python train.py --activation="tanh_gelu" --norm_place="pre" --norm_eps=1e-05 --init_std_o=0.00377 --optimizer="muon_variant" --lr=0.00158 --lr_mult_o=1.26
MLP neurons of a small language model. Each row is named by its layer, matrix (up: input weights) and neuron, and shows model dimensions 288-383. Each number is 500 + 40 x the weight over its row's rms, rounded and kept within 0 to 999. Numbers have three digits each.
After each neuron's rows, "fires on" lists the tokens most often at its 100 highest values on Wikipedia text that the model never trained on.

L11.up48:430425444514546466508578518493509433453524546512470505569487440542497539491507496451489482492560475487487439507437556465507445511546545464500440513578557516545494439499482537490478477520563450505514492504492467541461428527528428547543454550506482461486490514528457476475431485453504492546
fires on: "3", "2", "1", "0", "4"

L6.up56:533492423529485546483551496497470524502504487540500530513494464556523495540490467500511572515490591553438533492547492515502530504458501528496476440493551552556522508454498500490489474505473549537451544536516484502488489457419511503469507500513581460432493463531479491574495551499462519446
fires on: " de", "A", "de", "ade", "ing"

L8.up1211:538518502554455463470535528541497475491480423564470509467527477483466494452516501525500522557521484446529499513519496512520510559581487451474483544444470562556506457498510571488473532454473544456420500513531442457460495506485543475519595504473538517471529528509496436520477438503522501420
fires on: "s", "f", " Dis", "F", " f", " S"

L8.up768:507489485467501602504493553502459462575483522515532463476501506481531535495499500528574491521482490549564435471472400541526481473531523538536556501523488506550484429459477499471404546436502513497532539544489471441449557444459531479555539463559467519495533567484478560525446510506520456480
fires on: " the", "-", "n", " "

L6.up1248:424528518544539461464477476477544457525518541507537518560519487523568470484473496525515460473555526565518494421455485540527542468509515513461482521469511482470531482507438513508394433510487509478551474463485517515455474523526539495497494523489594558483466524496483527493449462496479544528
fires on: " in", "ing", " (", "ed", " |", "4"

L6.up797:451480495473506505462479486495503494481505538481502532571553481459508517478464496508509502436438504555445461508443480578462539384504555522499502509484528498529490514449457542482496534536500459524469514489571563568496459509540431484466483473569451496529470528443485475476517434501525536547
fires on: ",", "0", "2", " in", "1", "9"

L11.up649:547555482500560427502507452437495362538540525472494458588458513495501576449556519471543542540542492563460425517478506523591487513555496502453501575505547483501520490472521451461523490486423563473484463502521495459533472468488516550537509492539479511451527504581561458538495545541512528487
fires on: "4", "0", "3", "8", "5"

L6.up326:538561577444530515551587520529540541569522445483482457478468487468473533505540516528506446481508507453520482445510521521527436478434493590494527481531521562531520517528467462490491477502471438542569457480449520480518511454499496456486522486497525479538427543504553426498471420434519525497
fires on: "7"

L11.up361:531477518467480482471508510439521492509503499534469527598552520625463498519456556477471500453545520488479443539485453437459493527586533435430600471525496492420451477507532479518458432460582453543529537550508527467504514468484559501477455541490542464457539530562530491448455541497561525440
fires on: "1", "3", "2", "5"

L8.up632:495542467536518554478530476526497491458496512501489500508486535454507464495491479457561498439448521506579533543499473528484476562454554554541459499469527502468480491462441548492526574401525438482454533465558466476543536435555514475453509486501498497503471456502468562444563530452400515577
fires on: ",", " that", ":"

L6.up1667:489422548461497521517436419541506409455556479475451522507518460526472497505510486547546512421493516498492445470481461487491484542507517538445605428478518545542459474566470576549519546494535514500479503535539435534510512441441497582465539495522487497478510501468497507538575463484488479480
fires on: "'", "0", " a", "A", "ry"

L11.up363:574509478560486459449546564530525516503498496467522503463561424517500536455534513505496542583524462553464455473535422514537528539502504466552488536496507586505551497424538513513518528500430496456529541520552464526426482484513517485546492528566496515475473455497522434500506469504498515446
fires on: " P", " p", "s", "S", " S"

L8.up524:489506482468478591486528469480500525564481474468432508518492506524476479533455534472572420423498484545468498487507474501590527494515532476499526576493431522516540457437422489436503518491498505516488462560549493525492498581449492571495530523471468493501516564527494509467487575510563492556
fires on: ",", " and", "4"

L11.up591:487533542535580509535467488450462535579480562552488497425509440556506488476470439555518505522515489542497505510511523512555544516501512528482473514586584494528476499493462466516481533500496532441494481513447477505522590426568468449458525498435488546419552486502473476448472467493444458450
fires on: "===", " (", "—", "/"

L6.up291:458506502502464554520496491580496525484462482543509580413522582556528460458515475411509526553481493500580517489516530430435460476598513550484488463498515511580479469535487486500414541518593512551463522445487410532428516513472475422496509513481547530534495488493493514491480498533499465513
fires on: " ", " her", "-", " what", " |", " micro"

L11.up681:486497489503488496473544510413409478516429488500513470529515500572485487503615572541458529518492502467509464494442492536557507534517496500426568554502485556546496482489542472403466493449510495508444500510528575547482411439553538514580518447435485451463459457559573466508516516477459503460
fires on: "s", "S"

L8.up853:525468460518486550429524533455491545508446510484489516493507555522452530528540498528466502495464490514526513502520449467523505542551452461434526526561537527545467442515488467497468508479504522508484439517527469437494502513513527513469553481470487511512542486472507455535502552459497557479
fires on: " ", ".", "1", "–"

L6.up1288:527421546519502552514465479490441459521497544526431451500506496485535494544479527523484516496495549565511512511549479537470466431502553529519563495469484498546453438544525540435495523505511425494514578493491493487493582510519448477449515478556515405493458511483470489442573507509460502538
fires on: "\n", "-", ":", " (", " "

L11.up823:549565515484461500518450497522504531518503426570536510487575539554461549539463556461451551457516524469530553507485589566452453522485497416472494504450407509492474566440481484481470503580519480514464508466457533431553473458475465485526498481484523525489491438509549442497536473502505487484
fires on: " M", " L", " N", ".", "c"

L11.up270:538493536506433403524456547488548464459480466525433424528467543493505478470556511513522467511531536526454456611440480493497464470402504528533491584511525472586509503420419473486522456448541468463491574414471527630455587457423471485519481429485492542535499462508502595543484493498514537444
fires on: ",", "-", " of", " at", "dy"

L11.up39:501510520512573558440479478536529523464481510472474476541459493492531556478529471478508517411514439468485462460452513517489532472449486489497517495499426436444494544518530481513523525502555519493526552506462472487483478545522483542463521547503475515498429492556486447480556499478522503514
fires on: " an", ")"

L8.up1255:502486457525458490484499462439461531489412438508436440462481495534491560567455526476490486471481501498471479518453469489540529495550511487532462493503452479490518470476489535461551440519545495509432507598517549422490590565439566506473499435551541516499514500524513514542501513545510523491
fires on: ",", " to", "s", "th", " ("

L8.up1101:394562453509571450519465549503509522522458490561491520533487544560462518525513499453495513410478443552492469456500439555556481424474549445454439516547473464473498552434447490495465587525506556565514502522502531491437521520437473486518474477506495414492501487512451550439473473478557487552
fires on: " ", " C", "–", " M", " K"

L8.up461:483394504498571524502481485533476464439481516491482517522489486530493486449530428506528587502452499634431479518476538554528481533492506491512542540535601502587423534522502466466495486581496468485394538564528507534478488522517501464433487485568498507459567588557473541476453489481592483439
fires on: " |", "1", ":", "0", ".", "2"

L8.up338:569515572491552507485477485548512536575527548435505471536466475479571463559515515517430473473449514516577509485380495583493484540495513500461497458470426499453487506532473528528517536484452480480415527497521477520501510447520532482589481389507474437580494500520486478501475459542468520550
fires on: " of", " to", ",", " |", " and", " "

L6.up1026:543510539482531420419600476513476452387517479500501572503484521455513519440532507487465569544531517446469517447459473467507452473528558459455500495456457489468482542448576528465512446539475524526535477505502471533537451519577458435444470411505470478487515485496487486482491495495509494523
fires on: " ", "\n", "ta", "ga", " |"

L6.up1185:485481555528546544549504493513520407460526503541533451482530484465483509499413459501500445546466472521495454478517533525467529524567537486458539488513531492538440514515478565461456538438498516469444455515500511488456541546435521508495535535497476600486520555443503538566579530449508427470
fires on: " New", "-", "'"

L6.up803:467552442487589518524525523512538481460536479481538569493388512497397432505530564503417513512456500537461571476502455495495475487516524544552452476563525572540492456538435496518455524515486513410487450518517510479462505475480490518509459519510514564470543524505452458515496558491530523460
fires on: "–", "-", " ", " Nor", "'"

L8.up840:464457538535474453505470565525521552513488513528517511520486457516464474430501477501463494515514475515514578506488475539506465543485505475473556576529404452486557540494532585455497482482396500484490530579543545500496486521519438474528530521483540489490509470507479536552523542455550485538
fires on: " of", " in", " for"

L6.up532:538531507432523497504477576382492488487506570539511516439505484482479492463475476493557525581509483495433525484551440507566497450511452574476477465474574577480507475441498517539538535543508475535494519481464462486476432489470522465458509502558483531524545511478513520440503498426466515498
fires on: "-", " was", " be", " were", "ly", "in"

L6.up231:562521487473401503531529544529567546566495467565523535441561503465479466575541461424521423502477492610621460519491506598512402518490485477471503567575382494537573521465554523537539566396489504493518498532455465526482508481493506461473450506425480479504474454520472457520499446491601474524
fires on: " ", " of", " con"

L8.up422:538569494507582498518531549501539518450436581492506445505479540505549577514499484549560487467528508509518525543438473486516445504482565514539473447501487488519545449495459566460560561471463560488443513532565472507508545467445531476469482491457519519504434480536441554394417459503421538473
fires on: ","

L6.up1482:508520433541531494487567480458467488532519469543465391495496464519534438505526490465590559518598448489510484526445469510501459510468519518495489478474527488425489506517468534497476447434537461517464487459538506455557532568528470462484488496521521527524493534526509575501561514468490454515
fires on: ",", " is"

L11.up884:601437554495538494479490494547493495421508539538528489618431492503512520495453433582478524424477471492559466546454511411515446472471454433453458469523504493480507531543516514535459459472487538486460470553462453556494472486580499486547478504460492460499516532509451465459578480512455511483
fires on: " ", ",", "o", "/"

L11.up1354:517468548477482555497545451499443476518535477514510491568477502516534517529561489459596462509430420501507450538531391531523564543511507526435510435500506449458526480514485469448550452617563511538479548540535490521539526493560475574499484418511506440496538526557510558493545568525565534544
fires on: "8", "9", "5", "7", "3", "4"

L8.up499:538489431546503473569509536521519460467519506490504574474477511519487485556569463500450468528486521522446508522486528486426452515485482479532498522515424484483543598453558471475503496472440566539466523520509557520447544534414514562573455524475595464499476480526571519520453562463515453459
fires on: " the", " of", " as", " |", " ", ":"

L8.up363:484487537540441487505498514517497556547551503484469493536566502442424544449490556493562555459479592454527475486445588475532532516460529549486516477471585569543525465499491479486512535552562519502443536549520453497516485453497486469537463492520502573477529507537520504516527452507456490500
fires on: " T", "T", "t"

L11.up1307:502546506526686456494526484510520528510520447501521476521530545517548531415440470512478509523569530524511511485538459504503496613472485476608539499490442492471505561487446516463502558488560473510563525482517485483520496493508499557403505462488506575534484518509487540421515499469494524435
fires on: " an", "An"

L6.up935:501496420572527424482534536458480479546535445575490528495487501465537446510496526516480467507483580428392575485463464524463508480509507471483516506381468499455531496512515507475407540453498500470504506550532547532515529420470454508497473587501579538547496440515499494480462569450498484499
fires on: " of", ":", " as", " both"

L6.up1447:428451503498518540462497541489526455528493476487455449513533469547488468524468437477565577472486466534454513490487490554527509525521502452514551490505459551507491421545475514454479502507537523487466503562452519498514507462485500591558451453513509501508449494557470448456459549476481501498
fires on: " |", " ", "---|---|---|---|", " as"

L8.up1229:509441493485481503573529507537476555450417507539494537451514521499472515499537523500555525459529534519510517501470502477498500474498483569464549512529513510508513453423472545461523550472456536502471514444459490487475527537549608599480539522435442521459448501475492469531520444515486500480
fires on: ".", " Don"

L8.up1027:401488454525466519523538457493564493549498499503533522502561377559533472502527530481478505462508533465467484477517445503492500533470513502473507510559490561487517577471467550586505526518438454572530449507547486518485446470467487504466510519526510515478456547494561512517471576513450548435
fires on: " of", " in", "|", "s", "2", "\n"

L11.up1032:538477481557523471549523533548511501497514489531455473524478526499524535490517481535576563457571492509540471445509501477528496486542591485469525457464430497460464447494479525468493467510538474440472518468515558499528495375496498536522497489555511515461493496507519515458531486472562484488
fires on: " |", ";"

L8.up894:480488561437514515509443459513418511583514518469445464536551445377491521505540460505510511461549497528498541508504419558450441509445471536544491478459445554513544512442496580525476552522546483498530460466507501499564526484499544601503467507430564533523506518535468530473508478495441504462
fires on: " |", ":", ".", ")", " of", " by"

L8.up1317:552522479524547483583531434535552540544505459513416510545527517464402527459518469475499457512471549430539539452555521495498487485494461555500491521489519507431508499444467422507493534462491544555421534521448532476415498520508500542501535539552521522516545436456452512535462567488470550565
fires on: " "

L6.up1542:446496530535481483536482507517491521573492434534559468522500436443500532541535563559540486481430461459499517472513457516471445551516486578495472451431481425563500505451457509551508466512475476474499497466499486464458514477460513491536513415466446530543421467456511487491531485446487489510
fires on: " of", "s", "7", "d", ":"

L6.up420:503522473585474453468445519461501448533524484479511459509448567508483532501468549441488485545515465544499429504500441509530468502525503491542483582538514508546489517452459472522445512525450510473492561600480500554471633438466508549503567456520520456475465514586510492531439507392497535514
fires on: "s", " and", " in", "'", " at"

L8.up1755:484491466470521467503554422489520465527467500559465442483538503453504454555480560522501462503531455521512517492513484520494452463487528516552477489449459494466585485457471542488397491566462473500558526486534496526510442572471477477455558612495522502511454485514469496415455540478496514459
fires on: ",", " (", "4"

L11.up1179:448513481522539489499514510522481555492523516552492507544430508484494449545510492480516541498573478506522491478461486552497538496490429453507507534495562495457454516486501502579449553545468519495507553503438461488547497526431453440554392579516588496493491475464510504488479455464475480546
fires on: " ", "E", ";"

L11.up228:531478592544499519498460513525452509560525552537474523517533437485471481468479471548497430482454413519490483494565502482526490511519477419487533457450450548513513522555540505462481490470508489522522514494464512468477515438464482478519450555485526527560547469543523470488474546523515540466
fires on: "o", " So", " co", "po", "so", " Po"

L8.up1347:495517613563576460582485527459493482402492548510463433477471470480560511517476503492484441519487448541563473433494452468434483549482501478489505473434475470442433577486487525480458561491428472511501512503532515513492524486494548521445499489477527584491463532434591455435490434488510507485
fires on: " an", "p", "r", "on"

L6.up285:527507569592532474477548469451511514440526547441437508561459528542525506437486475437493538480510566511489522550456465481538446514576541529532594408496412467477504525502495494511462490544470508453586473466527527482495526507437524475460511511505472478566456518529556516503500465518472517438
fires on: "\n", "la", "2", " |", "ol"

L6.up812:451535492532516473396545473503576551531519530509490506466487516488519503436561499428507521504504522509436519456502506476477532446540530480461587428470529556467452521504493522459473533555534422518424466484582536512466519482477527460514587534452467485466542522448475547516472446518465517544
fires on: ",", "-"

L6.up1760:516533466532529506519537420503491454475390515493491490559486574502551463502572518517511485476447457524528569431487485483504513470561470507442518562421522497395552462442461514572411486570511494437512443485467560519495509501494514508489478496501536486431565490556476468542502547501507458492
fires on: "4", " not", "ing", "t"

L8.up1443:474598563556506513443509567501514558522495454515495482461524442560409555493539434493565557538525527500498502512574456506475513522534470516494538461435594563530482548453506552459475567551534472499495523500551464496512495426479461571484491490542470468451596430495459483545420459546500484531
fires on: ",", " Sch", "'"

L8.up1486:499503451578479510465499558490473506474540543460532544510491510475496509521475547522536493534508484489513487434572405495413466527532491505554476488509486503484463456487448527548451386539499477542490530557479460539565501463533501550557429543553542506435491500494552503563537542453499453451
fires on: "s", "0", "7", "8", "4", "5"

L6.up393:506516551451509523537467465476520538524433543468505476465479488492550460500530478498515531435470560419505548458521477502488502527517471549511502457491431521462471457497494569576478499543486460576548473550462388471475476501508457531492605534580560584511466504547490504516491514551499513554
fires on: " with", " |", " and", " took", "'", " take"

L6.up847:502571494507519569494560430552506503526559510569454490526477447463534469502537485508557525532490416549577497520536488465470441483500474510449495529501498543526525510469488525510516504506473533579492538479436533482496500498478524511500499520439527440555526489479490525556520463523549514452
fires on: " the", " of", " by", " in"

L8.up1005:475531556456542468486568495521505488527516559570481445486461492421517493494511501514461480533501469492432466560498548455511534560602494448513504516482445473508544457541456538503579508573495528500465453560536547485547489502458514467525479460452530520465469485535483547564528454488435447527
fires on: "-", "w", "ma", "s", "p"

L8.up862:474479510577475514489450474491576488515515513467487459544585479487598484508467531455453438482495524469485487525431536424523451483465518525448545457470518536498497567442521531547489477561505492529491457438494510486518437497440535477568523480498452489549497503539524517570567587464510451518
fires on: "1", " ", " in", "-"

L6.up37:428515531506429481506498547478563479532476492482474428508479495505526504568550502412530525461403479433503411546519502522523506581488505478482534559472457513527534527492442484513459486494441431531498487471514461483499510518480498511470504497506533526514469496551587541502431474434499536502
fires on: " of", " de", "\n", " their", "s", " –"

L8.up477:486521457543450468505459524444485542465498509487530434548558449480531468479435491531560469487420492522549391521473398546526474524507512458523430549496512497459424568532527530468513507550567502464443434471531548473451445538477468524483454468507530526543507500493519478481482486475472475439
fires on: " in", "1", " \"", "ing", " for"

L11.up709:553545461458525542515545518461568475555490549501460471549387496507555475495514491518504509540458533593533486483468547468563487514509586508441506517449565461543525466459476448468480570505576511489478531564520509456508501541526453480454437506528504507460469553479503441436438507606519565530
fires on: "1", "3", "5", "4", "ina", "2"

L8.up23:476497526454538436423460451513522518485493517473546458501492404548517517508522452514529437459557505531511567547474512521534491494482494532584519507526514527509488486478532436523478539501542437508474543461525438493577537492511453436464468487509519556523554499513465480459472456556512508486
fires on: " (", " \""

L8.up607:484411519549425470457458527435522518566537568511457472483466495521529515480474453580491451420536514447489495564455475513467476498522451568519508512494568457556479566562537488556474549431517423497490513516516524459505495442498518512478457510468509480503528516513482486490501493520440515470
fires on: " \"", " much", " any"

L11.up1538:451515558531478499461513494492506496505551473526478513544537535448539495438473484444496493556513432553470487509514512478442522496537452500537512488506549528430500552487554518439524542510508524475473604537531515415469541499473532527474494501524576448542561554497486496501489506477508487473
fires on: "1", " as", "2", "0", "6", "5"

L6.up848:539550545528516495515410531491499534480531469506408488532432501476547524421494586464531566424473471457564468550511480566516519464512560516510445540528487448557445513470486495476554510573498492531536553513540547458490524492517480559483498418511484509524482498465510388505473512538449549558
fires on: ",", ".", " M", " (", " to", " "

L8.up649:555505499524436500469472485504526440483534478514558504481457509459545531565453406480446477533516402488579444453542477480558539575493603521461480528542464499500521583506491524492431480496456484490478574542412461533488518441490501486574498455531493512441504527484525429475409501497444477490
fires on: " |", " in", ":", " of"

L8.up518:514571499491613558434484476522539600479538513524506499478443548510504507456514515574394504495480517468468540563454474497500456505533477447536529542528498540432546509509482511566483453425486581489427498529554534551540486478457499517440554454512536423540528503486513485468428502518518537491
fires on: " of", " in", " at", " It", ","

L8.up687:481537506469460523502442506455495513529490560542508432482511485502511427472493470506490510505475461499472487440443462489434458569503491456557492506489440504506530461505483435456498503391480532516486559532493489454556467454530514477527515534500485467431490524458488494478451463477536514486
fires on: " World", " Women", " May", " age", " War", " an"

L11.up822:466523482465527520515472507447494578498526514501521451503479514558557515494499535454504389488519473443439461487421501469514569497463523519525471469469554506454481544484549476533454526473480408583392547445394453467479521494463467514519440491484512513472530530473499508552538512488381489556
fires on: " ", " D", " C", "D"

L8.up51:463417501512538467478517506472487589550497540602414473518523497476526543563560509570556528434455556402460467479465481562441465445547420509475499523486550449520547512491489474532483540556471431489498486617500477444465536514464449389556482488516510453452486498515487498470590457487489463538
fires on: "'", "-", " \"", "0", " no", " No"

L11.up675:583567484474599484479537423518498488551531507505481485487497523497515501470444431466527504502530524473569478482468428458509434546530513473497518444430486531558524471552471535480489505467487514467434533507494533500465552538563480603527496448525573518515546487521480474482477451527513488487
fires on: " |", " the", " The", "ed", " of", " before"

L8.up1046:565508451584527500577516449476490526481449511576453525525529494486490503478516437540576458463542487508494495505484513499494454549579553522520485502429437532510504502530504462547547522429514399480450527492520447581542489403568427516482522523411473514531558520499438498507479454517473437493
fires on: ",", "s", "3", "8", "6", "4"

L11.up1334:532571518492517512445589499529545551465522428546530452524488431528497405547428533514445549488447526528521500473455495520556566573503469414481487474490556534477493451564541496400456530601475451559508533495493523508489504524438483531499461516511485486473523510520491448487507451477468500511
fires on: " |", ";", ",", " ", "ly"

L6.up1230:507446588496471542407473465495501460472542481434551491561456523461494488508476510476432504449526490491476489444478445534557471515500509500474517561482415473496481451442500458492484479473522459496476456511483506533431512535461461481558498497557569457508545506488539411500520543468519497504
fires on: " in", " of", ")"

L8.up698:495489471459417566479455512504551475525552587421573504542429465470593525488467404497471468449469545504513531519524459572529513480447493579455534457521530469539480465436477536535577457478430504471443573528520460575474519568552481454509554496551516486450451563470511453494532502478430451549
fires on: " in", " of", " within", " Lo", "\n"

L6.up355:381449542560469507488532498509463452514497520461457577468545441573515452495479475549527543478505405513543470520512487526434546583459526489515505509534521515529476516484484520450401473443490508472421430499518546448459454470426550471558515575468513470435505414556476477537506395525490480465
fires on: "s", "-"

L11.up856:493481510507525513438517615463479503516502520517425526449478486479493547508439522501500499487552574574436521498471523453562545539506422456532552552480454528482441476529511477458483450412495490502507483570553504488469556461463478524496578445525523512521488522578497512499427484441579499477
fires on: " de", " the", " in", " of", " |", " at"

L6.up561:592556535577521442459479494512527519452545494523522454514401400465438459540498522432560485469578454493575534540540491499518499490558483547582463493534542535582496533531483597472484453545466482487503576531490447507449491490526562455506448511497453508535494465540529487503536503522543477504
fires on: " with", " —", "d", " –", " lead"

L8.up704:572520446480484470403513510493464412531513544489482477474520499522583498458530486585491499481533459477460444528494470468476511484575511494532513556531560533480526472534502498528529515523455525497510556532519510424422507534447553502458497484468441552522490486497573443536459525449531443480
fires on: ".", "2", ",", "3", "4", "6"

L8.up1452:538516457501546472560532568485538481519485509565402492535537488444452483531457510477571517496504443517414492459490475432438549421505504557481480504507513461410511522497485452517493463471535513450491521517472549588452517465475529489487480445548552544479487487502482488489493503470508474477
fires on: " ", " |", ","

L8.up1744:504454498554504473495469475498539522472452496490481530456449515446511496505511481545507551433447515455516503577454494493463502461445490497451484506513480548512595529505495515477449498559530468466478571548532445519454493461466493512560436533497649530430458499488473510510448516442456538534
fires on: " of", " to", "t", " in"

L8.up78:529507472481462543486481494435487417531489545468573517512486476468531540492525473472435531391516494489473466494493515483452464460504584474462591541546519512530446466530509554537453539471504490582474412477497583429584545564494504541526526437471532546471518555510470475512518577513523516489
fires on: " ", "2", " the", "1"

L11.up782:532559474503457517471579552522561470467535523568590553515469505414496515522505505503472484522540510534458507426534533465478457519563493493537558525526516549545457499491520529503472517487464461509465434480427458492525492579493481509484427558490525565527464442484495481517469556500476509483
fires on: " "

L8.up355:497518482522489531491413520476560493573462482533479526505454524493446459536511506463389462513471481501475458494474518512507474456516500522516582537472519525481477558473517496463446479490498486389545460471471528540520513439424534500504499519478513462512469525524521461469464443479562434476
fires on: " Al", " in", " at", " Bel", " Bal"

L11.up245:537575536458501451478485523412524504530481530494538516500471532484543490545404556491593504540560451486465524490560462492541445482491458543476562492466521503543492493480445493521468506492517514520458487570570470574454471556459535549470506559477486441529451516482466576464505458500525489494
fires on: " was", " were", "°", " be", " being", "′"

L11.up724:513459551541553500574452555434510551516526415485500515529529508454482512451447455556565489447505452475490458470483507510494451511527496487472503559481493494487560501479532403419590582431459419553470573581425528498446416485495516498513494490552470547568518468573465476532441473494481578582
fires on: " to", " ", " is", " |", " still", " was"

L11.up183:571500523516571557480546522476498520487537520497520436462538550465436522543446498507470484544441520529503436468486562543478506552508496535549517491433544499507476480463524554593480547524496471489462516489496474447482481512465521492493592383451442503566454488513488502560419493489485437505
fires on: "0", " Po", "-", "Po", " Du"

L8.up1440:522492535482501502500568532466473460523481505524503432481464522527439510506491556537428500552481575470493486468455416430493425468516481412505452490521505518584451495531510478561470442410512486547521544565486460494550507522500508517411418460477516492463491544558508491478466599504529547430
fires on: "0", "2", "1", "4", " ", "6"

L6.up386:434510546599512526500499577548462507412458510557544485502481494563538525469480525421509490465553488478507481537468469470490485496531536489493470521587549475579461457514481580498455569524527453447482538490506453530494552456431503507512462456519546511557510529476590564489498476446486494425
fires on: ",", " of", "0", "1", ":", " "

L8.up1172:544591590556494505485525546573538445546550531542516481424481500512487498536449567486561436476520520550528467532488487458514456502528474503490552444453486468437562476498511485556524489555485446499393525471531472443485520499443519474496557479510464444492505525586477532589566478489488431506
fires on: "-", "0", "ral", "ub", "1"

L11.up1635:548517460559524499492394537428437570522476525492499501500493493490479533421492423479446448467511426504490466536472479554473508517541553476453471441501496501458521469588444428545549545558514506462529514538442592523553509540428468458470463480429530453479483460504580542506494486425490511475
fires on: "\n", " (", " un", " super", "(", " Super"

L6.up1122:481464471539528505467494571535559469509466533592496476486506489459489448508493558537552464420497523576481498515469542491465523489558476520469464507474514523456549561544465510503388490506464481427479497515546537472536528540452580475478505460472550474482497494524518512544457495462436513499
fires on: "-", " as", "ub", "ab", " sub", "com"

L8.up1510:550566461531523607467432466412478510478594419488538508522484552486511469482411525469466458434508483513549512496545503509510485475543528513435459568480514493519579541451454508444532449464467484605579510488479500543418417514502513414477572493409471466555490491474538449531526469496485565524
fires on: ",", "/", " /", " to", " mi"

L11.up539:516465517537416517533485499463546510488512538554531572586488519497522505370466437480524483523476501507504431526556485510432525594554469463559495477483498508489501482423539500515561477489498473569484540492427535491558438490490507506514485510448506460488562562527462409547520454492474520514
fires on: "2", "1", "el", " K", "we", "le"

L11.up1627:516538540460503443460446485504506491454491546521508478545519525559414461532447442529508549492550555526451445496510441514604468495528487482468434465520537490480490521482564544442444497454407461506532505579509513481529497460511505493526477462513550423544480550565574493479516515508505554473
fires on: "0", "s", "4", " ", "7", "8"